config.toml
norm_place = "pre"
bias = "all"
beta2 = 0.98
max_seq_len = 512
MLP neurons of a small language model. Each row is named by its layer, matrix (up: input weights) and neuron, and shows model dimensions 0-127. Each number is 500 + 40 x the weight over its row's rms, rounded and kept within 0 to 999. Numbers have three digits each.
A block is one neuron, or neurons of one layer that tend to fire together. Before each block is what it responds to, as a language model described it from the Wikipedia text at the highest values.

Description: Commas right after a completed noun phrase, name, place or date day, e.g. "May 14, 2019", "Ashland, Massachusetts", "labor reform, and".
L3.up308:551521512442519464506546455471489414492475410534500567436542531539507525476476565533575541581454548410511556541564522476493526477514538506564483502413533542522526471512505484503456448504545490558541513495540556531530455576539463423543467444511457550498464468504445511527438491421548552507478456560445500528497543475477460476522532529538503505511519479492446499526516456493477425529460

Description: Commas, and sometimes opening parentheses, dashes or "and", right after a name or noun phrase mid-sentence, introducing an appositive, relative clause or list item, e.g. "Mao, who", "Jaya TV, a".
L6.up4:523490431492489498444533508467454474471519505490483568482536468462535552482523517519496536530464602460484551486547511475474510507554527520523484491454443538519483522505504451509484544538453485501539558564508536516471488530517417431457528410476471470518487423510481548514488516475465517544456460562599522551496473514493483502517569516529476537436516495508502550516618567519540471485501
L6.up31:423534443502514570508511527483476491497498481556561563496505534507507485384493531469511545589580548475517535514550548495515532474552438458470483507490497543434480466473528447514497538519531462571464525433556504475491400557534448423441513490452465536492514496480555500551466485481538482515493506429515513540507510450480484462604476433482464540455479504470451499547562447594476496501465
L6.up53:472511433546468493503516525550500498441529532444531511444504524493522523501495513509534492499473406368534507491515553489520530492557452489499524489562461523450511424518493542503493528517490501513482526535473532532490444485496413496492546538524486542427514455534523547486551523517493529548418492519527471519456541489517460465513477486448464550473467561516510536531548493547474488516474
L6.up95:505507517452550591462522570503412518504485431467487550433573444525498539507426466402560528535482507456502473500562514538505479500489547464508452484510449503501478589478481541568569503532529516565547526489512505560557452468521503473483530487536467556485452451449435573551499513502425453545513508536513480500483523474499463511511528511483485491523515561520498520566513554458478484531481
L6.up143:552525514486501536447448532475498409495594461601518516516540445445518526531540501516447504525534560430483503489514523556543580502503503507480496553499478559507496535478468515507459538509483471603418468468519475528517510485476490459421532465508431486475459530527516490540506465488533498423516467502451502513499536483492398448531585546456488442497507531505450559463520536533484505551497
L6.up212:559485510489530473431514555485473550499524466538550443429531413454579481505470466522534507489535488450472547508511441502506543467489522462488435458429456466581450538544443467497491510456515453591529439477467469520582500546478539395514498532523458513473461455504531521559511551500533525542540641476500521568479479473517492513468546500527500487519605468511516588511535516531512519540485
L6.up242:511528482511510466510518461539522502426545485511511517504488468452516442499467520517483526496496489482456427492608485527492530421538456453431406499468440543537528454564514468438483482498533530507490521559535524547555539449455506491461524508518474526545501537481461518510476509433510568518496449456469563545431543470489431444473525474447506501578506448495521539488543526455501504476451
L6.up351:562546450472514498448510484577451492447478441457530552505534488558487498431418535513580545445535546504565565569493451508485502512410473507525479489441496559515531456477456478435524504493538434519523479517502581547537484512517475441438521485563474478534404497498418492590477525436499570442524471470506522569503454527416520502535522472508467481505445533499478526511447520451520507547452
L6.up544:516498449546514519548535536522439482483558512498524532472475521477496492512472459513577525490529517449484495504552478485502549497536503476542450490542464497481466514523486509454461529497539488523568546514474448551457496522503484487411589473483478614446495466446449485519558537516479521478511452508524580513470528400538417493510515527482458467500488464504520609559559566514482475525535
L6.up569:408483462535499472509530487557418554514521488481470521522469555503431491435504511460542497517478500450496479467513507535465443496579400542463545460482399512465514457475560488535555428496473500577522527515448519438422484479556450405527546414546484513543487482554507523485473466483503560559516478541569491547506537492491455487509502466507504502471578490531525512555475530529501515535485
L6.up653:517504530456535509455557504499469469475510468512466512457578504508507530466514509481545541488476496463573547530521454465478530559462534460545430525500450539466575484460556499545571569480536355487532526498534475612486467450459395480480493491511446530434460485461448507523455496389507564468496532511539434534557485479464510551559540542438519539480480512497533545479493597515482457586526
L6.up657:509531494528494500391522502463522473509474436523487526473491461474498504538461505537446524510467518419508497477476510480532540441462510524520469469458483501468511583490487500489475536557523468512476476448489455413586559500455458493400502516514456533472492406475553488556531458514557507503559473473486519577489521550493446512501521523509470438449558580495536521438488530566521481528483
L6.up662:481522486502507520444461476520450450458502512526479560489533504479516545499501519525554546489533523446460497510558532564515496508481529520464437488436536509551540636483502486470539503523556478569422465530504507540436482429513484440480584485551475561528477601511489440559614438524448441526495471450518525536528513527468473471530483526465480436529483555509505492432527505443516542558489
L6.up719:499495499445565515516529485492520439495506407518476576453505528541499528378474508426487522503487506483464501538541475473418533544451557514494532446471493523575549480528443513516541489554536483493581513508479531531466426537534461475527509449540481555474494482486503497495456544515495493486475550480464491504521466529481534530516488530482501529568493495489482527516502514531502381517514
L6.up849:524545540522471488507466494570532485477470440582514560410535458465484498483557504510590535523510536520552568500531514531499536501488530460431465445456532502574507559423524475541499466512543477473455433480459560499516530452526498509490430427476473554514451515491509480487491490457555462481431534426504531515524455528484440481491553474459496493558510546493502503437595408509501480555427
L6.up958:548518473511469491485512574451477492463547529511526596444518505517532478407533471591495493596496497461510524540517488492499518449531500482572545458523440562515509526561542532524446498453537505513465515514516512529460488495501451460508486481546443546436468490521435562512489515441415454472434492569506487519549434444490478458512492475536495531467483554515599530501565556490455503505509

Description: Delimiters that open or separate fields in Wikipedia tables and infobox lists: pipes, line breaks after table captions, list dashes, semicolons (e.g. "| Census", "- Born:").
L6.up164:427530434456541466496506496481519541505497481530502526465506471524553515445512459525523484577448494472522512536508538466492526441534536487527490454473425525499541534554574423536486499572528480541514509505480483498483535519408454437482536493557485535440459494522449549498453468536473520465443491519544454543515465430544493466548499484465447499486474597550619527516474484520460489495471
L6.up219:513528439470550562546536515531419437499458428499554550430522557496489484496486473438578506478490487522436483501550427479485606514469549453488498499464464542509472524493582468501443513529590502566529535485499492486467559512507457452490491596477449537486521463483538482524487482470503401467468474473476542534512469441527494467524529519501476451484513513488571572518501534539476552476523
L6.up247:474492505528517475487545481492464466498509460527490540460490477502454465405515510481448521477478486473591550538499486497503480445479542487458574530517524461524526553497554460470458588478571491570469493467562513553512540465505512486493564475559476477548491399495473540571466489433572482503506520467487548581519538521458539563552463472510421528534488499508525468554516454433495513469404
L6.up299:457494478416517507525524569524459494523468456543493493443473515538517469501510550487546527503506454468534537546521481513543559434494509421481478441432556475458610538533549487511533546483540432549471488512435448537467581460490482513506479513469530535503515469450487528509480531547530538532480538482551533469496471502514493563518481444483518461536427430534512546493498568452533516507441
L6.up302:493504457509523543504506558491462538499520525500506485441560571464520501483497447433528536544465409537512502521491527491511510474528512458516476454532464511447555441455574511551500477507525531503556509474469494510487482470456507502488547391535516497551534491451489537528519427577483510422456532415511527494496470488522503469477447504453503479450531444535542608603492501537564505549466
L6.up324:468485487461513519484479459484536544498465479516506543427465574566476473457468432490507498526457513538531514568467550528493529510541481438577527466529492508541582453449520484594528445467500467490463453466423490537451468459505446482488602505515446489454447477465548475489481434591489483425534535574512445539576547479514508480542467568454509521498520565517562593478527543457520530515503
L6.up468:510493537440571486520500566573502515476439524518492608465458503522459458478476466481508523422444520468508477544480360510541546484478464549475549449483522552507529490506515482523508566534493475515516551467542486548501479510550443474482525468500497519539522485512442545521494486483502515491397482475598555530530553457520437493482510539537476529489474474544508576500492472487489530459483
L6.up556:474511525430508536491536519525448510515508477600472497469555537549548475474506523522537555440462419504546543494536530472527491475518534457508394546494514518550541514493519513509509510480526490512557494476531490511517463483464490434414523541532427497379493430540567542564503511482540497545492520378435410535510450441576541519547525466489463502532485447488517574453457538432543466448513
L6.up663:430509476508514487519563501539450434546471479541557593514493527532403550425522484438463516534377494483539484535533484515464521491541544501425453539551540495465523521509545459465463483455563519524522490525558502497499539530454452507462488506493439553473501475506526592499486444492535505506526522497491528534531455540445520492483502494478455471578495509492521572540500556491541496484419
L6.up703:425515460429546530552528542483428432508543514486492543442527498550440505410513456422475512504461471408607400491518473491503495514539558504472557436485491492485555538521575575524519494518476492481503558535427460560493479518429462504464563502553479515449542446455535514550520473532564529528446586519461469480548549509473490477559565519507468421564489514503574497554522582486476444486439
L6.up828:417534474470550469517520453497467442489549497558566535461430530462490485492488604540459514577445497456554475487494498542529467457486510448460479474542448533491500427468480462515525503534518474576420502512495479528463545493498397401462525458500422493462542491527463508562554487542493464473419483455514499568493566530542432467602471520466505416498513591487448546468530482524455493552503
L6.up915:468526482483457492520462497473501461482493457510471542503555524465515471496456530559539523486486447424525515524499514467505468431498541469523437478480473525478561522473493544513500506520541415541437497453460525488547486418473525537520544526643492489463529508484523509495557443509497505449491552414489540510561539556475482473558528525462494453524437481529448568475528452528593524516494
L6.up968:450523439508521463460533522559555470532481511534486500522450633486515468518558473479458463462544465521521450490440553502487427420490523434550535466541478486524509499563558573491515439505504517475450550440533539472534437467506455472463586529558493488472514504487473505518495507510483528425448523541481500507478555505495475445538559521427498447462465515548506466523490567531500517464476
L6.up983:421518478492539530584505462460494520490527466478510533470542531481564451380469502443420521485516494522521474486519513482492495488453546433546533465491430538556627538542471530522521503542476485491528585504491491454522538482522441454437531496585467472528552449512515582519491381489498555471407562543478483542577542502464507471508517512488521508499489467532482555548550415471500502556482
L6.up998:506549534469539481508507478484504523531496443524450556462516555568419502443489454497487501526522527494547498480518493529494478516541527475485500512532479516553465492467513483475495462498576506555543528514499501570450444568480474465505492400536453546481500453472522581514539440553589541464484550449547507516491520490530469470501513498469470489515492502487529486576441509479446466487480
L6.up1023:527519452491586516466522507508518486497459492519489514445548553531465530516530492517574520532559549523484526548502498507569504491521494466488513498509479445495533492474546551588528459452503487474494463459466501576419429547441416426526473517519437492483485486486507569538532433481533519529492493407570495541601499483521445503511490501508480529524552553478497466549456481559462488513490

Description: Middle fragments inside longer words that are split into several tokens, where the word is still unfinished, as in em-o-tionally, und-erg-o, imm-unity, Indep-end-ence.
L9.up12:508461491512463490483462567510490450462528494524535481461530574461464421449555506390535490491510552593559450544503456500459502511575459495510518435597519465452502514484566502507534505523532535452505536502504509486467451479568484507462511525510487492430487426553507497586466465511510546448475531499489457505507461489575499521481511520491481535550509514563471508549459492582511504497450
L9.up389:427469447453571454506430491493512509473515502561528488428551510403465479467544534454530562542523517509510553542494501483491495481535507458452458467497496465452438524593522522461529524545501477540539539535530475519464511499559534503473548482513504531472472512455504486513596495524443468454504538526544495477497545469526494537513506458508433513607522497555484529481480465524550484493499
L9.up524:471529456434538510493579490538430490514552526487489527402519514400530446408556521468552556530597565513555545474497550509546504478454480469523423466477465493442498494512547500517429544531496487512511550500530550515486535527488492482456507503514481398393522426517507546480559528491523523490462527501469464516486502475500490521542534549510482447578490525483525540500491537449504558468519
L9.up568:552483433526453546533485542499510562457481499549517479549549576486467426498452537525488495544454493517473480520465550487488548492508503485597522471495453483493537484447533485598483439510545512519561552443540531541524538521481494500510520507437474524388537497512496557533521517480448495473475442538555536510452447517574526519448451480485519499527476499521579537561501521519516554474451

Description: Final word piece of nouns naming a person's role or relation, like postm-aster, bro-ther, sec-retary, govern-or, found-er, often before "of"; also "general" and table separators.
L3.up492:452505535528529477454450555553430427472524493474497570512554436531481506514446527470520527512496490515595477477504445512541513489414486501469443452414541566470576590507437517511533480481527478476478532520544534519489430476505500500470534507528437445387535476544481471505509482441465535540453569504509547545536552430459512495523532482504457447509460502502536492525511527540481480555497

Description: Fires on pipe separators late in table header rows (e.g. before ±%, Nationality, Lyrics), and on endings of role nouns like chairman, owner, champion, captain.
L6.up1:427545527451513465501468495511480477519519479504483521507512486509441516519454466471525495496502468495511484517537424510580490481498602436565501469486438512517579608559517528428516507513503451437498522529539501591477509496465414509434557530525506484461546434527470507541494482465510537561469533421512502490457488445510456493505454531511538437510472528549551506515522577514500474497437
L6.up38:494538420462532484502470555510479443444542501499534472520452463465481479516535527443512539577580517471567453516571428560493512493484488433516539490405516510485477520562453460557545533486527457536471470522581498480567527508445511513455500555484498553500479536418473447602438520448556448476544517525442531536543584437508532473488493489517481495537509510477492465547568459556460491456536
L6.up337:458500474470516570506562535584487440530539409521509458523422490546546503559453412494509551512499505486464485535509439574547578480471497543527466539497545556512494481506487556481504516537476487503491521529536460542482439490441404473495408545510427526452468450546477517490458462439516540548481571485467503568547520463521476545500507537527459526437482476482494517554521523530474523529453
L6.up349:475490515527491531518467531512541457450537487448496486528470499525537470529498425469512550533534557506548503531511482498504555551535567531485519454521459546521592551499504513476511473546500488523539559497508508541506505512520462516487518510487473498496444465540461505517414504457472550519482546495432497522498524473394542505457534543433512482540449527501576534507495506532477442531486
L6.up364:447537509507519503461462508487508501477518487470535467412514499516427533503477567458554492489468521514481477459530539523505501534552581512498483424483515505470505523561541486436539509491509451544456558575585539526470552469528509453529565580495500607489478464483507463510510483503497442461469498514444456492536461501458455454536557535434459548506431416519486500430553484604456508523473
L6.up433:522520463533446532500469535522468434477615460471521539484548475482454524508524473411548551493569515502521419527480491522560492510588469478502500547486515492452465541477491478537468515522550478476502540478535513470548561491493481494549519532433532513475482515404491555541464444468435473470509523515498491486535533472529531474490501567495420505466503435504438531534610536570499555484426
L6.up434:531514478536483439510474490493556433474527479580516523516535538491478534532484473526529562498466546536473463506469461559483466505526486480538476540519477515489479451485439545531511545448519524537538562493549540453493494558483490467493521530453449519473497413501450524585508461435474496530500561524442502582489518436521558522469471549590516522580484502495532560460570509613438427545496
L6.up448:449502480461548477492478536551490545480575501569514488522549522422533404457546455464488511477478499528557496515458478487512544431527509512513523479560449494531575524485525466489525474459530494515465635453474494536498558434426502477422564506498456489454500516472501565474486409499473545496534527466536492513561499501550467499515526508484528450490518504533569582490459619507536462445487
L6.up453:447523524486503577502456461474523516415523438488502474485531425481437492554489510467525475515459498446477527496472585525519544475517518455504471509532404534531506551509412501486508463529495448551495525519508559536484584473486496473521552633517487488460492471491557396519578519524561493469430491569444441534473499534519519469451510532503479499486467497509515477536597507554468486528482
L6.up476:458502485499536609529468553539492521525587457513529533477491579522549487515475452465448474500518514506534442536509523560539571551485508441530488422460513513500523577531523528526481505526430458519470535520478433541500508562422489484405543492465426490530515503475528644531438492477469575504437573489496528582556532441480484474493580550492538485496499529539445556507535506546508517502492
L6.up482:463506473472547509521530481491442483509592474506504509499472465510581464468515514494525564502558513509536504533440537496449529494475477469507419490456464527480570576548553556479528485501520486459445547544504533506542487490468512459497492503523478489581450522563501597431449495539465532477496541401484479513518500521525520473534496470444481475503419471475488567519442559466551507496457
L6.up532:492475532495535489517491537469500474526506458505453527540578534480495533448506471520481531431531513483482530504514519543498497462601553496442442494482509521467517520563461513503550472422478503526493525412484487564399485497491508471482523525584441567385499475494474512465503459485451448449462533474530475526540491485514534516462550493492521509511530522514601541451530518534519481502525
L6.up535:484558474570488467522551454539487498474499547455506495538469490554508512558514501517546518552527513531529543510481513567551533480536497494530415515565507507494566493481490524509520474449494473474418561479479533459445475518497508484522544465484496483538407564450462473471494507442520505445432599496487557516520460420467479522500531538516408429517450457489590528466504566500506551468516
L6.up634:529529549545466556504548519508512514522528480441510535437592438447449512513608493444602487507544494543532536468494544472526526568537483502473440427536518481543511538520490586543562529549484473553527530546486596524453453541553542431537500501511372535495467461500435511493429468562462504560473556428469480576495483441534476511506523490482455432501464477470528495576449516499544504519486
L6.up777:441541481522531485534497544515389491501527462473457455476468489578534445479512482442519482499480531521502601468465492490480550498527476515474548421541461580479544528568503446422494496502464481516458550498490499536458536481523520478462504503527467503514512526509485516477421481477491537507411537527510571561520512427472476427474485497402533467594528482492496591528487505469479519540408
L6.up858:513567456487447461510450474493548450484511512493539523541542511475425484474510528498580553513550514462503524457502415526517448493502526532553491492477443533466530499490544587519489463484493486472461518490475509572454489431471473450536551491465415440398498538518529480533510473555494535524509575495510459585455549491515406479499495517504436467463536501476502510614507503549483485550511

Description: Fires on word pieces inside longer words and names, such as el in Telugu, telephone and nonetheless, and on the opening pipe of a new table row.
L9.up262:501496445506527624522515516466440481515524498487535462471578540527467429432562473421491483558471496473516463525489567519498511553568557518492561475589501533499507499536469476562546500532461474508524481489412455432460481552540419418519552500473460515459508456474527500530504467486500572455577559536440520556506543464502455445533552499465491506535468547558500557565478525514438517508487
L9.up296:486457420511470549580492526489455495533472446508549530505519599488492465470528480465505490524516509519485426514488456494503553422580468483505539427484444481467519442450527468547565501493507520540531585410460483469455457553504420462535539510531509507538529504482493549498495446513524446462517560448534543509547508456516509507505493462505531388504587558538539478522516490507484485565531
L9.up411:527458455435564510535479524496525505515499472465491600476498533527479494536540475459540532482499478539525520541509564461479486473551520480508592406490494468471526537398465512463587472520553440512490486456435520446473454512567467462469470468463496500484535484475560526510505466502471572489512568429530512526505465479466468500537507362527551471456493529547549544501502565478468474492566
L9.up777:486510469457586492456443542520488433431457465433499564485536538451476501482498555467462483533505494422512480530540562490481505504537603494574506480509458483435525493476497463543541547536528431553558526474518478439465476537520384547474481499533511515456500553373549508558508489520557527453505427498512438485599529428535464464531563434505465456443455538516479519518557477506523479526498

Description: Line breaks and word pieces just before formulaic tables and statistics in Wikipedia, e.g. the newline before "| Party | Candidate", "median" in census text, "Mean" in climate rows.
L3.up862:485532468481543515484487496500499515519468539549506528494560487481512497482473485515522485441529492426569517476487501494475494510483525504513471462532461530400507536473493562530502495480486514500516541528435485466538467469470495415480453488581411545479489487485458533511491486449474552406534619455540522548471510554511474417604554503485470447474516488516552482513502512480463471544514

Description: Final pieces that complete a word split into several tokens, often role or occupation nouns in biographical lists or first names, such as philosop-her, sculp-tor, manag-er, attorn-ey, Víc-tor.
L9.up117:572505510489551505491574523512508437412535525522524548520480456510474499443517493435563603480526500396468476526426484523547509535572516462546487543487528469483499467571472551543515515484479482495489502546506512591434436491517501459496479494426489504442500463479515541513469472542503390508549550547526511500553509478550541565495505458513465533501507488492528537502504505556436474466480
L9.up179:471512438507489581514484532529511518455490590521508510544538536498482491466542438413446527444477543496496467515448490544522533547465438445545482461492529584477476514515496496458444526511464466552482584472482514535489509561539454425506615498520485584506439555503410519496442468468457528478454529551521601505486532484483457501500547541465468517511530487500473477568483520562416487495538
L9.up308:530426499496530490481532522488569492445488463528481534531478497463442556528490518509494573512469465496492449559516530544573529435515478430508459501445527448493550523513480577493498467396525456493523499429470501547463508506521551502487518506519513493507489482373525565540506496448472425513501550410557545489504502531526571552542533472431487448538559544552503463528558486536502464511391
L9.up623:498487517517555578450533553444463451495503516477451526570478572519471468560516552496500597459489483518473477512533508586547462516547511485505530504454517530446509629560532486518519494478469488471509438520493477500513462510480460524410555489486471500481478481509563536487462518490560488558482586467561483528532514460472504530526513487492456492449506497516484504460545518535435524484507

Description: Middle fragments of multi-syllable words just before a suffix like -tion, -ent, -ence, e.g. descri|p|tion, pr|omin|ent, ex|pres|sion; also "well" and "known" before "as".
L6.up39:476513501512517532467559537513561530473580568504433504493514471377582480570503524504489594503490445492501423525503513528559498536501469561441536533564467440497481554467518537480558530513500467584519560478475486466532518493475485441412528509474499450485448496475505560502548477425502447530561531450448495522456485568469464489488430502485457537562504501520521523520540485524482486479578
L6.up67:539513446527520526474460556541495584509600479556487495535511469492568416466568510510492507462539469559483487570491465583486430511489499488398541509526486472454468514548544519482522546450568548492514507527476493455483500464469487496480457554447475518518524465443506550514529505538539452557518517533457466532441470479556431509506478485479390519547485489483507583534496556493491529457470
L6.up74:474469432564490541536456509495490576514491509558497468397518515462488429528516505515464546513426468463458403582516504555551450495449532488552427444527449457505550505505498513540594406519490484551534531473538423535499552575475505463493531526552508480580426489456468462487453496510518499521552591483470426521498453512480473515499468509494488481484562536589594510473440485477547460574509
L6.up145:424490464465552614499467604485473436468507441492489505502492504461515513490496512458511542410582508469442431557523490526516512531519492487525506470485471513519505556473458462492604507473548481488510487468487496454473446527522494529440505459485516544449498472474593491571552470485530483407536483478441497505494532493504488533487554514506501522571474559574497573486527540609578526571429
L6.up211:534481500496473468529503577498516499477481413563452500412535606444510550475528532539609530530565497538547427513474516522518510499510498505487444460498507517449562582492565568558541550446499518542477537459549513435487467448508521446495514508500430580457506567479511546493438497563475476428450619448553516527583499555487483530514495495473410479494502491481533515476511510529561462512461
L6.up327:463551470528495465450478520548518521512498414496479497432495436497574489518485482441498528460504436566522450553546490500530539470480536474487541447467487481491524501543584528505461480522465485455464476501469467530506519481446544512483564516532495448462478426555577547554544486511487518473493610481480500518438499416472478471481540518454500509568538500546447550542507549463558498473496
L6.up338:472428490520447538526484550544479518529508436496495490445500549501518476508483448443625503516494535501501548529481463504542477470500519480502543518511484416561488521588513529543548492474462486472542510496520436540497565492472492500443399494482482486440508500470469520519479518467510531514502525541545490498449495452464481558477458494477531517556540579545498532493499552507518499469482
L6.up368:495486533566496583472520550478523485516474513489512544485490565494562540484487470452524505447511488487451553602459514485451480481556474459493571467521501487490542511520494462569519494438528498495554506519528504524490433537472514452502519478498478489551469547445514566490505520433490415506449445545570612501539488456536556475461446529481489534503437484536496554586493561491474600515415
L6.up371:486493497490456522523581552486501516557536504501531505438497481471512497399497470412458493499500443490520497539497489539543538517509460463457460444516506468522526519584516545458592526404497489521532457539455472509504483517510547475437528468517468461434520529553541509589469524491495445498479501477467513520490479475506480566482477479427476538581522449506533590482486515487513562509459
L6.up377:456514516523427571529444507509436535478499474550473479527504584537428443520499444531510450499476530511495467519478511563504517484561496503552580521598502470515485474472435518512591416499521484458453521475585490455492509459463557477459465499444460525615558503439485536548495508517463529486451519537486498536502497482524464509481504447517460526551506507512537576533481543578545452497417
L6.up419:486464533566579523468533513480460524516497485581457466531578539442558389512453494509502535502463482509460504541488482552549469436530496518500479460532456500400576550529480474450514494484461479535495545462490390530492518464451539529486512467511491483473507507499482522529488511470471520567506555520510459529542479480461538559485485506479558537477510491487493590443420523451561510527501
L6.up449:431524526488463509479522547522543509507488434446492470467454449417445466534525428539524528482462541516547454485500505594530510529458469442553533465437522503500444531527473531485504525461513493465479468531433542538483521530477508489457485490495474527537568389566420568526489534470445438577483524493548500511523506428551519545472513518505506519496475567508508533507494496502455499472550
L6.up530:434492471489526481480595543487514512514464489517562524520493453489535486438483524488518537477531529561550515508534513512460475457496452484538524407472454578480535516584528468531558569486487468529511452452528488475451496528503527458494495401477414472444559523472561607503487485535451470475453557480449546549495553401552526524501570492415528535518550547510479512500470487505507590486451
L6.up567:525473464450483509551499550519494534519562520527512484535503522484527459473520546494539492525527463523421543522539503559496557528454461474457503508526451476514481522449575518430500445420526487543510494501472448531553424501487559456529477540469463529497513545527516564509566473521475491467451550519516467556499498529511468483508459476509464524596424535521519581495510547509484485637509
L6.up578:485457523456437507544517520505509497500500492545406499473494551466534469489590528470545513551496530539510469537509472519481549474541528495495540534450508498472500549573512480458483490495546513538507451501523427532521501490491485469484478480527463546440531492518533544517530508494460471509511494472471474507449528460536429534513438577487428533548469545505534555495488539545552461581502
L6.up917:462485492503435520547515465508538526503529454568478488471505521439582497496465505512419485526449497540527449478535439495529570487527559475536511413521461531548497491579491535504507498467526466458487557463540377541415548578392491536504547517547478498416557434535454531512446547502465496548468543489518438485581496481483467540501524521486517512516517557583513556482514542512526491481459

Description: Fires on adverbs and adverb endings modifying what follows, strongest on well in "as well as", also officially, also, then, later, now.
L3.up459:502518483460546521476478508534478500521512447544473527462439499518517441472524477546521457509542492475442521498469456538500482475519475481475573461459499465503509543559448539530478518456580453484453470519481461539515534403461528500526456526514466536516544533479482585523538511505497502527481619526506569554590539496492475501545428466495522502567540540507456606545562510497543446465481